python train.py --num_hidden_layers=8 --hidden_size=640 --num_attention_heads=5 --num_key_value_heads=1 --head_dim=128 --intermediate_size=1728 --vocab_size=26603 --hidden_act="swiglu" --norm="rmsnorm" --norm_place="pre" --norm_eps=1e-06 --positions="rope" --rope_theta=55700.0 --rope_fraction=1.0 --qk_norm=true --attn_scale=0.0884 --bias="none" --tie_word_embeddings=false --parallel_block=false --init="normal" --init_std_qkv=0.0149 --init_std_o=0.0 --init_std_up=0.0149 --init_std_down=0.0 --optimizer="muon_variant" --learning_rate=0.018 --lr_mult_qkv=0.7 --lr_mult_o=0.687 --beta1=0.93 --lr_head=0.00367 --warmup_steps=0 --schedule="cos" --final_lr_fraction=0.1 --batch_tokens=[65536, 131072] --max_seq_len=2048 --doc_mask=true --train_tokens=772600000 --max_steps=8500 --dataset="wikipedia_en"
MLP neurons of a small language model. Each row is named by its layer, matrix (gate and up: input weights) and neuron, and shows model dimensions 416-543. Each number is 50 + 10 x the weight over its row's rms, rounded and kept within 0 to 99. A neuron's up and down rows have the sign that makes its largest values positive.
After each neuron's rows, "fires on" lists the tokens most often at its 100 highest values on Wikipedia text that the model never trained on.

L2.gate1452:58 46 55 53 63 52 59 42 56 58 47 37 42 54 56 50 49 63 67 42 65 41 39 45 49 58 49 25 48 44 38 43 73 53 44 51 56 50 59 49 57 33 49 46 54 62 49 71 45 45 74 64 36 40 51 44 65 48 49 42 47 36 49 60 46 42 47 52 37 29 72 34 60 52 55 63 46 38 44 44 49 54 50 48 44 47 49 55 51 50 22 44 50 29 62 60 56 42 34 51 33 55 69 34 33 63 55 70 62 59 48 44 32 46 58 42 47 66 58 61 49 62 43 62 40 48 56 44
L2.up1452:51 38 40 54 82 67 45 58 66 56 40 32 49 45 48 58 61 59 51 49 71 20 34 46 29 51 55 52 65 45 67 51 39 36 47 52 37 48 77 58 38 57 41 61 82 43 37 69 56 65 50 58 52 40 45 64 41 36 63 45 44 60 68 67 55 49 35 67 55 49 66 50 61 56 47 59 62 32 45 58 67 57 50 48 48 67 48 60 37 53 25 35 52 51 68 36 46 59 45 42 51 45 60 52 41 45 55 50 57 29 57 63 60 36 61 28 36 51 63 64 57 40 36 51 43 58 54 49
fires on: " who", " for", "\n", " had", " which", " to"

L2.gate1230:41 45 35 57 36 55 42 39 52 41 62 39 54 58 49 50 44 56 28 55 69 44 61 55 54 53 58 41 63 65 63 55 46 62 70 53 46 63 54 33 70 62 61 54 44 35 62 59 56 71 49 52 50 56 45 64 57 42 46 69 47 75 53 43 67 42 56 41 57 49 52 59 66 45 61 48 51 34 57 53 63 48 49 34 64 49 65 35 51 41 48 50 54 55 51 37 49 56 56 50 46 41 50 46 42 53 35 61 49 47 49 38 36 45 56 53 45 55 42 54 57 44 48 44 40 46 48 51
L2.up1230:57 42 56 49 52 54 57 36 39 64 61 45 55 39 31 47 43 52 34 37 46 42 53 47 57 62 46 39 53 46 59 66 56 54 55 55 28 35 35 54 63 79 54 43 49 56 41 33 57 48 39 57 48 70 48 56 33 35 53 63 31 68 26 56 47 47 66 59 40 53 40 59 53 53 49 40 44 52 42 66 48 40 46 49 44 57 45 46 52 34 38 60 43 42 51 49 44 53 50 50 50 47 48 50 58 36 54 46 49 57 52 68 29 44 59 57 39 47 53 42 28 62 65 62 53 42 47 73
fires on: " of", "=", " from", "BA", " to"

L2.gate490:53 44 40 51 29 45 68 58 49 37 59 53 32 39 77 39 46 45 36 60 56 31 45 24 50 41 51 43 46 51 51 48 64 54 51 61 62 47 55 36 75 34 61 38 49 70 49 39 55 51 47 55 56 38 41 43 56 35 62 42 54 49 52 48 62 40 65 42 25 40 39 51 37 51 35 63 47 48 57 48 42 46 49 35 48 54 60 60 43 51 44 50 56 53 55 44 54 29 47 44 35 35 50 60 51 50 33 77 30 42 51 55 38 62 61 40 60 69 65 46 49 53 68 42 39 32 54 73
L2.up490:56 36 67 45 54 61 54 65 55 53 45 28 57 38 59 45 51 49 61 46 54 56 64 50 60 51 50 58 44 52 48 39 47 50 57 65 51 57 43 40 54 48 39 59 45 40 47 56 65 40 39 37 52 51 44 40 60 36 50 64 63 32 45 46 45 58 41 52 50 56 33 39 62 49 41 44 30 44 39 46 33 34 65 44 42 61 69 51 45 32 47 57 54 53 43 56 46 44 64 40 33 41 42 46 40 54 70 52 63 44 46 37 44 42 45 43 51 54 58 64 41 64 49 51 47 62 36 49
fires on: " ", "–", "18", "19", " months"

L2.gate1400:51 60 46 41 52 52 53 29 43 56 52 40 56 58 56 41 56 63 38 48 49 39 56 44 58 39 78 67 38 56 67 48 54 39 35 45 53 36 46 53 76 57 53 47 59 45 60 35 52 45 37 40 36 42 63 58 60 41 46 60 65 64 55 53 47 58 56 45 34 60 55 44 47 57 65 39 66 45 53 48 43 45 38 54 40 62 29 46 49 55 58 36 40 42 38 48 53 60 57 57 43 37 37 40 45 51 42 63 39 50 61 51 37 43 47 59 50 39 60 46 32 53 56 48 51 64 58 54
L2.up1400:57 49 64 28 56 62 43 61 60 49 56 34 41 48 40 64 37 58 58 65 57 53 55 42 56 51 59 66 52 46 52 39 52 43 50 71 52 33 62 26 53 84 71 45 44 44 53 44 58 44 62 45 58 58 49 52 37 49 63 59 60 63 49 61 56 51 65 54 42 40 56 48 46 48 56 68 58 48 39 57 49 43 47 42 57 47 61 61 62 40 40 46 38 50 37 50 47 38 46 62 60 47 45 50 48 33 53 44 51 57 38 56 54 57 48 30 56 40 65 51 51 46 39 44 62 56 48 68
fires on: " "

L2.gate450:43 49 61 38 46 60 62 56 50 59 40 51 49 32 37 31 60 39 50 46 68 53 72 43 62 53 66 44 62 63 49 55 34 46 45 46 51 57 44 47 55 56 44 55 48 59 34 29 63 42 45 36 44 45 55 53 46 41 48 37 46 47 44 29 38 58 41 52 42 61 32 59 41 67 43 39 38 41 52 41 43 44 49 36 37 46 68 52 45 71 47 55 61 54 53 44 37 71 48 56 60 48 44 57 64 63 53 56 19 40 54 56 52 41 53 38 58 51 54 53 55 42 55 56 51 61 47 35
L2.up450:51 53 38 47 71 38 53 56 46 52 41 59 52 39 51 45 51 53 36 46 53 35 66 45 56 38 71 39 46 67 42 43 42 45 46 51 37 41 40 50 37 49 54 50 56 45 45 49 46 68 54 35 51 63 63 55 50 52 46 27 66 61 44 32 49 37 42 52 66 38 39 56 55 45 40 56 48 50 54 40 54 59 53 42 45 44 66 56 53 34 44 48 71 61 64 44 28 62 55 57 49 35 48 52 46 45 48 38 38 53 58 52 50 49 62 60 53 50 59 62 57 54 46 68 51 70 42 29
fires on: " ", "20", "19"

L2.gate319:60 43 44 35 41 62 60 49 49 50 50 55 63 37 34 06 63 44 50 67 53 41 57 49 52 54 53 57 36 48 55 57 58 70 62 34 65 45 30 56 57 44 56 69 48 62 47 47 53 47 51 47 47 68 41 40 62 43 39 46 52 62 47 43 55 57 40 52 39 33 63 49 50 40 54 53 48 59 30 59 52 54 54 42 46 53 37 38 48 57 39 62 41 39 44 49 51 47 64 47 46 41 55 38 54 44 40 54 49 34 57 53 52 52 47 43 43 44 40 59 35 56 52 50 49 44 57 53
L2.up319:54 39 23 31 43 61 60 59 42 52 44 45 44 63 44 51 53 62 36 58 65 47 44 52 67 38 30 83 57 61 35 33 40 48 58 44 44 53 37 42 47 53 43 53 60 54 62 61 42 54 38 51 49 47 49 58 48 33 53 44 39 38 56 70 52 57 48 58 56 51 61 46 32 47 33 53 54 46 36 35 55 47 48 47 46 48 50 51 52 46 52 57 26 49 48 63 56 38 63 27 36 67 51 38 51 48 33 57 63 49 51 76 55 36 53 33 40 52 59 54 40 57 63 36 37 35 64 46
fires on: " his", " their", "'s", " its", " released"

L2.gate1048:40 45 35 55 62 45 37 62 40 37 66 56 58 40 42 56 43 46 49 36 45 41 48 53 60 65 59 32 61 48 64 48 37 50 48 34 59 45 38 56 66 40 56 61 62 43 54 50 55 61 53 68 45 47 42 39 46 43 49 58 55 50 44 57 57 56 50 64 70 61 42 55 70 53 45 71 62 55 36 51 48 42 49 61 74 28 51 59 58 41 46 52 65 56 55 45 52 37 59 50 45 59 51 31 48 57 34 53 45 45 35 64 45 58 56 50 47 68 63 48 61 42 51 52 49 51 18 46
L2.up1048:44 48 44 57 57 52 47 48 51 43 43 42 54 53 47 47 20 60 39 43 44 38 44 53 62 56 58 42 54 56 52 35 54 37 40 41 52 48 54 59 62 42 46 61 50 42 57 48 48 57 72 61 57 54 52 39 52 33 66 45 66 42 61 74 54 43 63 57 50 39 45 63 52 52 62 69 56 40 54 37 53 42 55 57 56 54 54 54 57 42 40 43 52 47 54 53 58 56 58 43 36 53 51 18 43 58 44 54 59 39 27 47 53 57 56 56 39 64 62 62 52 50 60 56 49 51 33 40
fires on: " |"

L2.gate1033:37 51 60 49 41 49 47 51 64 42 47 53 26 41 52 49 52 41 48 40 40 43 44 50 64 44 38 47 48 47 50 52 54 58 49 73 44 47 37 45 44 49 50 39 42 48 49 40 40 43 56 44 47 65 47 47 60 50 60 37 57 40 39 56 61 45 60 38 38 45 37 60 41 51 50 66 47 44 39 60 52 53 56 39 47 68 76 33 39 55 51 60 54 67 42 49 48 54 78 19 40 39 36 51 52 57 57 46 45 25 59 59 67 61 57 35 40 64 48 50 60 58 58 45 29 51 35 50
L2.up1033:45 48 37 53 45 46 32 65 43 52 34 39 34 52 47 47 45 46 41 52 59 43 57 46 49 47 52 59 50 48 67 66 40 58 42 57 38 55 58 67 45 49 54 47 35 53 45 49 59 65 44 36 38 66 64 52 43 35 67 45 73 49 50 62 35 51 43 67 53 45 51 34 26 50 29 56 46 46 48 52 61 48 44 50 45 47 45 36 30 62 46 49 47 52 53 58 48 41 60 43 57 63 50 59 39 57 60 61 44 39 56 58 54 58 37 44 60 62 42 47 46 51 51 59 39 51 55 51
fires on: " to", " through", "20", " ", "18", " between"

L2.gate1527:55 49 53 41 40 51 27 51 65 61 54 57 48 52 60 35 53 65 55 48 60 46 52 36 51 45 35 64 48 47 48 49 57 51 29 46 45 70 58 41 47 66 39 43 52 75 56 43 53 50 50 36 45 54 52 52 62 48 49 51 63 56 37 57 34 53 38 47 45 45 40 49 57 35 45 32 37 35 55 68 42 48 54 53 42 58 27 45 79 59 37 35 66 31 49 45 48 63 59 59 71 43 60 61 44 51 47 41 45 52 46 17 49 59 43 54 67 49 49 53 45 51 49 75 54 41 63 57
L2.up1527:38 47 59 51 75 36 45 51 62 51 47 55 40 40 45 33 37 54 36 41 53 66 29 41 50 41 67 64 67 46 46 55 34 36 44 47 50 42 41 56 46 43 42 42 41 61 37 46 49 36 53 58 54 38 53 50 54 42 43 52 53 71 40 44 54 63 55 52 40 41 65 51 55 37 42 55 53 45 32 42 68 77 56 56 49 54 37 34 51 36 52 36 52 67 56 53 37 53 39 50 57 52 52 61 40 46 42 36 41 54 38 50 67 31 47 48 58 33 47 48 66 46 54 60 41 44 36 37
fires on: " ", " of", "0"

L2.gate26:73 42 44 52 42 60 55 44 50 42 38 46 61 67 50 62 62 46 40 58 46 33 63 62 41 47 58 42 43 62 45 44 46 51 81 28 43 52 62 46 58 48 43 63 49 54 49 54 56 47 61 66 49 52 54 43 43 54 49 59 59 51 53 44 61 53 59 40 32 58 73 62 61 33 45 53 50 68 61 35 39 37 56 50 52 61 48 52 48 45 30 45 43 43 51 38 50 63 45 47 55 45 58 63 38 53 54 52 64 54 45 69 52 36 43 51 40 42 65 63 50 55 60 57 50 44 48 53
L2.up26:66 38 48 47 41 38 58 49 51 48 45 43 45 64 48 47 32 52 48 63 48 43 49 49 59 38 46 48 35 65 45 54 51 52 64 36 37 51 33 39 59 64 45 65 52 73 58 51 49 58 52 56 52 62 59 45 44 63 32 75 68 61 51 35 54 74 38 59 56 40 56 63 37 56 60 50 59 72 58 39 50 41 55 64 57 51 58 63 50 59 44 56 49 44 56 47 46 43 44 57 60 49 57 71 39 58 59 58 55 44 39 37 28 65 51 43 52 51 59 54 44 55 64 63 51 44 44 62
fires on: " to", " of", " out", " part"

L2.gate371:50 43 52 64 50 64 48 50 44 57 68 45 55 50 67 42 60 53 71 47 48 47 38 61 36 32 65 40 47 55 38 44 43 49 49 43 62 38 51 50 52 65 64 54 38 55 42 48 39 55 55 65 36 47 54 38 41 61 41 49 56 48 69 70 52 50 58 49 73 51 56 47 36 52 64 59 40 46 22 46 57 58 42 43 50 57 50 46 62 52 64 55 53 35 53 38 38 46 56 47 37 58 60 45 58 57 50 39 57 37 56 52 30 45 42 60 52 65 54 55 57 49 75 61 49 76 64 63
L2.up371:51 53 49 46 45 44 50 54 57 44 55 39 50 35 64 62 55 36 38 54 63 37 25 71 37 50 54 39 49 52 40 48 42 52 41 35 74 41 43 29 52 60 49 46 59 58 57 51 50 49 46 36 33 40 38 49 45 56 59 71 65 37 55 42 65 48 51 39 53 74 51 52 42 36 54 56 58 46 43 51 60 86 42 55 50 63 44 47 48 50 55 62 54 49 49 49 41 57 59 48 40 56 50 58 54 49 60 56 58 44 49 39 35 50 51 55 46 65 47 56 60 70 61 55 69 65 70 62
fires on: "T", " y", "Y", "y", "-T"

L2.gate138:54 73 44 63 62 52 68 34 45 56 54 54 55 48 60 37 60 63 50 50 50 46 60 61 61 48 46 53 46 44 47 77 50 57 48 43 46 51 47 56 49 66 64 22 39 42 70 49 45 37 53 37 59 39 53 42 44 49 54 59 44 37 47 42 58 62 45 56 48 48 45 59 37 50 62 60 48 53 52 55 54 58 47 60 49 32 46 50 50 40 49 66 46 49 38 60 36 49 43 40 69 42 61 53 49 44 59 36 54 44 54 41 53 50 61 41 48 62 33 54 45 48 53 54 57 41 39 60
L2.up138:50 65 47 51 35 45 64 42 35 54 51 58 48 39 44 47 68 63 74 66 34 53 36 33 62 51 68 54 48 45 49 52 46 61 51 53 61 39 41 54 56 58 50 40 50 45 51 35 31 35 35 47 60 52 50 57 50 64 29 50 32 52 35 40 45 72 45 55 43 49 57 51 57 61 39 29 49 52 45 46 34 57 53 55 58 26 46 51 61 61 41 50 47 47 28 64 43 49 50 46 66 71 45 61 62 45 49 42 44 57 44 47 54 56 28 43 55 35 50 69 47 40 57 51 44 40 31 54
fires on: " on", " On", "now"

L2.gate335:53 32 34 50 54 51 49 63 75 37 71 35 47 73 65 46 56 66 43 44 47 45 61 34 50 49 61 56 58 60 55 38 28 74 46 53 52 48 59 44 52 25 44 47 57 52 45 44 35 45 71 46 44 46 52 45 74 35 42 64 47 49 59 55 51 53 24 39 55 63 47 62 55 37 61 39 56 44 56 38 47 43 51 61 51 48 39 70 39 29 53 43 54 46 37 48 50 52 52 35 59 48 46 51 43 46 53 48 55 41 53 58 58 57 48 62 58 51 63 42 47 55 48 53 43 36 47 50
L2.up335:52 67 54 53 39 50 50 44 50 62 56 45 52 48 39 48 39 68 51 48 52 43 59 34 53 53 69 50 38 41 66 62 38 55 46 51 64 36 41 62 35 52 40 46 47 57 51 52 48 49 54 63 34 57 42 46 57 20 46 57 59 34 45 62 52 47 48 30 40 50 54 64 67 43 50 70 46 53 59 50 51 42 48 41 46 55 32 44 47 38 39 35 35 54 54 50 42 49 44 35 49 51 60 52 54 43 43 61 51 45 53 59 64 59 56 57 48 45 57 50 37 44 56 40 52 50 51 54
fires on: " |", "-", "s", " -", "Gls"

L2.gate556:46 54 53 65 41 36 46 49 48 42 56 49 53 38 46 35 50 47 47 55 39 45 32 52 37 54 79 50 36 48 42 44 50 42 46 45 70 60 44 46 63 37 56 38 61 40 50 60 71 52 45 52 42 40 47 33 38 55 55 40 52 57 39 46 43 46 61 58 31 48 46 59 56 40 72 47 49 56 32 38 46 49 42 44 49 47 34 31 44 60 18 44 53 54 44 48 50 43 46 36 44 43 69 53 41 50 36 49 36 62 56 51 45 55 46 31 52 28 35 48 55 63 45 54 55 46 64 48
L2.up556:38 51 50 50 52 50 44 56 53 81 63 39 42 59 55 49 42 41 55 43 53 30 49 41 62 45 56 63 33 48 43 41 36 47 47 55 48 64 58 41 67 62 73 43 54 51 43 57 72 47 47 55 51 47 69 44 44 49 54 49 45 51 44 49 44 57 59 55 48 47 57 56 63 50 65 49 50 53 49 55 69 52 43 48 47 53 52 51 55 48 45 48 54 37 32 30 42 59 48 52 51 66 74 62 47 39 48 54 43 62 57 59 35 40 50 41 57 43 48 60 65 56 50 35 59 45 57 51
fires on: " ", "19"

L2.gate1711:53 63 52 47 34 43 51 46 58 62 51 47 38 39 61 40 48 62 64 58 41 57 33 45 36 55 52 56 60 69 44 61 54 60 76 40 57 41 33 58 57 73 44 53 49 49 66 41 55 51 61 58 45 40 41 40 46 44 38 46 48 66 56 26 35 35 47 45 50 58 44 56 47 46 58 38 62 50 32 59 41 33 53 66 42 27 51 52 62 44 56 54 50 36 39 40 63 66 55 55 70 31 55 43 65 63 58 59 58 51 58 42 47 49 71 57 61 65 35 54 47 51 42 60 50 44 46 38
L2.up1711:55 63 46 60 76 44 60 56 66 44 49 58 51 61 38 43 57 67 54 61 41 50 44 32 66 57 49 50 53 44 47 52 43 49 40 58 53 57 67 50 29 49 58 47 49 50 49 65 43 64 53 45 59 59 57 55 52 49 55 48 47 39 48 35 41 56 40 44 38 47 47 55 44 46 41 58 48 51 57 25 44 54 50 34 39 48 37 41 51 57 54 44 55 37 39 51 40 57 26 34 41 42 53 39 43 52 56 43 47 50 57 45 62 52 53 63 58 64 67 40 51 39 43 53 38 71 46 37
fires on: " "

L2.gate1472:58 59 51 59 59 60 56 23 57 40 40 49 54 45 30 41 41 48 38 46 60 30 25 61 54 38 54 63 46 52 50 48 32 36 55 53 68 51 35 47 40 38 74 35 45 58 31 65 65 46 50 54 45 32 42 45 44 40 40 46 47 36 60 41 36 36 51 54 42 43 58 45 68 43 37 58 46 46 52 38 56 43 42 50 61 42 28 63 33 37 33 47 58 59 35 45 56 41 46 60 57 55 66 51 51 51 57 52 44 50 53 60 46 49 34 30 50 49 31 47 31 35 59 39 62 54 57 45
L2.up1472:59 52 63 65 65 48 45 55 49 43 40 53 49 48 45 59 47 61 32 33 55 44 39 44 20 46 50 46 59 58 56 46 42 45 45 63 74 59 47 49 50 44 61 37 58 47 43 54 48 60 55 56 53 32 32 40 32 31 18 54 46 35 53 43 38 39 51 47 40 56 50 38 42 51 53 43 56 50 44 44 62 31 42 54 61 59 61 75 58 49 43 42 54 46 49 40 29 52 32 49 56 56 44 49 41 42 53 60 69 45 46 48 65 57 34 27 60 41 31 74 36 39 61 33 41 48 45 54
fires on: " ", "19", "\n", "20", ")\n"

L2.gate923:72 52 41 54 47 38 33 49 49 52 31 43 41 39 57 43 43 47 60 53 55 60 48 57 65 30 50 43 29 51 52 49 49 64 59 50 51 39 64 49 46 58 58 53 48 46 58 61 41 41 59 40 49 41 59 53 46 42 65 63 33 48 30 61 42 39 53 64 36 49 53 41 44 41 47 33 46 59 55 52 50 47 53 50 48 46 43 44 49 58 54 40 53 40 49 48 47 60 58 24 57 35 64 65 50 41 44 35 50 37 45 39 55 58 38 44 56 60 47 69 44 64 43 46 49 57 44 58
L2.up923:48 47 34 52 48 43 41 40 44 48 51 35 38 45 49 42 40 64 52 48 55 44 49 58 57 50 50 50 29 28 59 45 38 56 55 64 52 42 62 42 40 55 71 42 55 35 49 58 38 51 54 59 62 37 47 53 55 55 64 47 33 46 57 64 49 52 47 59 63 49 48 50 44 40 50 43 55 53 22 61 62 59 44 57 51 38 49 46 73 52 33 44 49 31 68 46 46 72 50 39 58 64 31 63 46 49 58 47 49 49 48 50 44 69 55 52 70 52 44 44 55 59 40 36 64 43 31 56
fires on: " "

L2.gate1244:36 45 64 60 35 27 37 33 36 52 61 43 41 64 62 32 53 51 50 52 61 39 52 61 54 51 66 54 45 57 41 73 47 37 63 52 44 59 41 40 58 53 61 46 55 46 39 39 60 67 47 54 56 49 38 53 58 55 53 49 51 44 57 54 42 52 38 63 41 39 53 44 43 54 66 69 34 48 36 44 47 41 58 61 54 51 46 62 53 64 59 48 60 60 50 33 29 50 62 53 50 61 58 43 34 71 44 62 52 42 46 45 51 62 41 42 67 39 49 61 61 55 68 43 37 40 55 46
L2.up1244:42 49 47 60 58 46 42 37 26 60 44 40 48 51 81 39 36 55 50 64 56 46 53 72 46 55 50 75 57 33 62 70 45 66 42 53 49 29 52 46 39 51 64 47 62 41 53 51 51 56 57 54 50 53 41 42 64 56 59 53 63 34 51 51 54 62 32 50 48 20 38 50 54 51 48 62 45 31 54 56 44 60 46 60 45 50 49 48 51 57 79 77 51 80 49 50 39 57 43 54 59 59 41 52 63 64 58 43 67 16 59 59 54 60 48 59 48 58 53 42 42 52 51 62 51 48 43 42
fires on: "19", "20", "18", "17"

L2.gate1727:31 53 40 67 36 56 39 42 33 53 45 48 43 47 57 50 64 39 55 37 46 54 44 63 34 31 53 68 38 46 54 50 67 39 42 62 58 46 35 46 51 74 58 37 50 47 41 46 61 58 48 58 59 39 49 62 65 44 63 54 41 60 59 43 46 51 46 52 51 36 54 44 37 55 72 56 57 39 63 30 43 61 35 35 63 51 47 30 49 38 52 42 65 45 49 37 43 55 67 47 46 54 53 43 52 57 61 54 26 68 50 45 35 58 63 45 47 51 42 55 58 47 60 51 61 40 37 58
L2.up1727:60 54 54 54 53 38 49 46 47 32 64 45 52 57 52 52 45 60 23 53 65 36 30 54 70 49 67 61 59 49 56 46 42 40 34 56 52 77 45 48 56 56 46 52 42 51 53 62 58 36 57 58 44 48 54 47 60 50 36 54 32 35 37 46 52 40 50 46 46 57 54 58 61 48 42 41 52 43 63 64 57 32 50 33 40 43 42 54 45 48 59 61 35 40 43 61 59 42 34 49 39 51 66 60 66 25 62 58 35 53 67 34 61 40 46 49 68 57 43 36 46 41 71 59 42 60 43 43
fires on: " ", "!", " All"

L2.gate494:58 59 67 60 53 51 37 38 59 56 46 40 50 43 47 53 44 59 45 38 49 41 42 39 58 47 59 56 37 49 58 46 52 51 56 63 59 58 59 47 60 47 44 54 48 55 41 60 49 29 68 43 42 45 37 37 41 48 48 61 49 48 34 38 52 42 35 47 52 51 50 60 29 56 46 51 67 42 51 41 46 45 57 54 59 34 34 63 49 50 25 71 47 53 45 52 52 57 32 49 52 48 47 60 54 52 43 30 42 30 46 58 42 51 54 51 58 47 37 40 61 61 48 46 55 53 60 55
L2.up494:51 54 51 61 56 40 60 43 48 40 37 46 59 51 52 58 45 51 40 47 40 53 36 44 56 45 66 56 24 35 35 76 50 66 54 54 48 60 43 73 31 51 31 52 52 56 48 58 50 44 46 43 59 31 52 72 35 43 50 43 42 59 48 34 46 39 50 44 46 64 55 57 43 60 58 57 60 53 65 50 52 61 57 43 57 53 58 57 41 52 40 56 36 53 40 46 57 58 40 35 48 57 45 39 49 77 27 58 47 42 57 20 52 61 65 59 60 55 49 35 53 50 43 58 63 60 44 45
fires on: " (", " /", " of", " "

L2.gate1484:49 63 46 49 44 28 73 56 37 55 43 53 55 49 52 49 66 34 57 34 44 52 61 42 48 39 59 57 43 58 55 57 51 59 32 43 25 64 46 57 47 58 56 50 46 61 43 57 46 54 46 68 35 48 65 40 48 45 39 33 28 49 40 52 48 45 59 37 31 53 49 47 56 44 52 57 56 55 51 52 54 62 53 47 57 47 35 53 38 44 48 55 52 49 29 48 50 44 48 45 64 62 57 53 49 50 41 52 29 59 41 41 54 62 47 43 34 55 66 47 57 60 44 51 47 45 59 50
L2.up1484:50 55 59 58 43 54 48 41 46 60 45 44 41 44 44 59 48 47 46 54 69 60 61 58 59 69 59 28 64 51 57 56 54 59 42 41 40 50 58 64 52 55 69 67 51 50 42 27 42 26 43 44 49 55 60 37 41 66 43 47 64 51 39 51 43 50 37 50 58 58 37 54 53 56 43 47 55 64 54 23 27 59 54 40 63 36 48 37 42 56 57 52 36 55 44 51 48 57 42 47 42 53 55 51 74 73 50 43 51 44 54 35 60 53 30 43 66 52 39 60 57 42 52 45 53 47 24 46
fires on: " on", " cons", " via", " CD", " Angeles"

L2.gate1683:43 61 26 52 76 41 63 56 52 35 51 48 52 50 44 38 39 56 49 61 60 48 53 56 37 60 42 42 51 49 34 37 45 25 59 41 29 53 48 45 48 57 38 56 68 41 49 61 36 57 56 44 56 57 61 58 61 41 51 51 53 59 42 61 56 18 39 60 60 36 45 66 33 63 47 42 55 35 43 55 64 43 56 48 64 54 39 55 34 39 52 33 64 51 58 45 36 44 59 45 47 35 49 55 47 44 60 47 49 45 57 45 30 42 54 63 57 52 53 37 61 37 41 40 51 63 35 53
L2.up1683:55 62 40 48 69 40 60 34 79 46 57 57 59 43 43 43 52 48 52 42 65 33 45 50 38 55 56 53 59 51 57 42 44 39 46 63 58 50 44 55 37 46 44 44 67 49 51 62 40 42 51 46 51 40 49 46 54 48 53 67 36 51 49 42 49 33 21 67 43 57 46 71 48 48 57 48 64 44 45 47 48 51 40 54 41 34 51 59 50 38 48 35 52 45 61 45 50 23 50 38 35 38 58 43 40 61 51 53 49 29 53 45 29 53 58 69 53 40 54 31 44 48 37 41 46 42 42 54
fires on: " which", " that", " It"

L2.gate1110:44 50 50 46 50 59 61 43 62 51 64 46 30 44 70 56 31 51 38 50 74 47 37 28 62 45 50 46 48 48 36 41 37 53 60 63 43 47 56 33 69 47 51 57 30 55 35 41 48 32 26 48 49 49 52 55 55 40 54 67 63 38 52 51 52 45 31 60 60 68 40 56 38 46 55 52 57 29 46 52 46 46 50 38 48 22 62 46 40 43 52 54 31 53 39 54 39 34 21 37 39 61 57 49 36 44 52 57 51 39 53 54 43 33 56 49 46 50 62 62 47 50 54 50 48 54 54 53
L2.up1110:38 63 32 57 59 42 53 53 46 54 50 39 65 60 57 41 51 44 54 60 61 64 36 40 50 47 48 50 45 54 32 55 55 50 38 54 47 53 50 48 36 60 58 71 47 44 54 63 55 51 58 54 56 39 62 49 39 38 52 48 64 46 38 45 60 61 40 58 53 59 26 41 33 44 56 44 70 58 48 54 60 50 52 43 72 40 37 48 45 39 71 43 40 72 50 45 59 40 64 42 65 38 62 54 40 49 75 54 42 46 61 47 51 46 48 51 68 64 55 61 56 42 50 44 42 61 47 65
fires on: " that", " which"

L2.gate1314:46 48 42 35 33 52 51 40 48 50 53 54 59 53 42 51 46 32 42 48 48 52 47 61 41 48 36 34 53 37 48 41 36 44 45 37 49 56 64 47 55 50 49 51 50 55 52 37 31 49 48 62 33 43 42 53 32 55 52 57 43 50 62 62 64 50 72 49 58 78 46 52 59 61 58 57 51 41 44 56 49 55 39 55 57 49 47 39 50 38 44 48 43 58 47 49 55 54 44 47 42 46 43 68 42 21 62 42 56 50 47 45 44 51 55 45 34 71 48 65 58 40 46 56 64 49 70 56
L2.up1314:43 57 34 28 48 65 50 34 44 55 38 52 38 42 68 42 47 42 52 49 49 43 37 65 64 44 57 42 29 32 47 56 44 58 46 46 43 40 48 40 45 64 33 57 62 51 45 51 32 64 58 47 46 51 59 44 40 47 55 58 57 40 58 65 46 66 56 34 48 47 60 62 52 45 62 42 51 43 45 61 59 51 67 52 70 58 47 36 51 53 56 59 48 58 51 44 45 58 60 30 67 52 71 64 58 45 57 47 62 41 56 54 48 48 58 55 71 71 38 53 40 48 50 43 55 59 60 53
fires on: "at", " And", "And", "-T", "ot", "T"

L2.gate542:68 58 53 66 48 51 39 56 43 28 37 66 63 53 50 36 45 45 59 42 58 73 37 49 84 70 51 48 61 71 41 53 24 51 61 52 51 47 51 51 64 32 49 42 41 39 52 36 43 55 57 57 64 55 47 57 45 37 66 52 50 45 44 46 34 59 46 36 59 34 48 55 48 70 53 44 64 56 45 40 42 40 57 46 66 41 55 42 48 60 62 51 50 47 46 53 50 53 48 42 53 65 53 44 27 62 42 57 53 45 52 62 66 64 45 48 58 65 53 40 61 43 51 58 50 48 51 62
L2.up542:51 43 52 60 77 65 52 55 33 27 58 53 51 56 60 40 51 55 43 39 45 53 44 59 72 54 50 53 39 50 55 49 53 52 56 60 53 38 40 42 48 51 60 46 36 60 72 64 45 57 31 50 47 48 39 53 25 28 53 55 62 57 54 71 38 62 53 48 44 29 56 73 57 55 43 38 61 64 43 66 50 46 35 53 56 47 55 52 53 47 56 27 50 62 49 45 57 46 45 40 52 45 59 22 36 60 39 29 53 45 53 55 53 66 48 54 65 45 58 44 67 53 52 52 31 56 56 48
fires on: " |", ":", ";"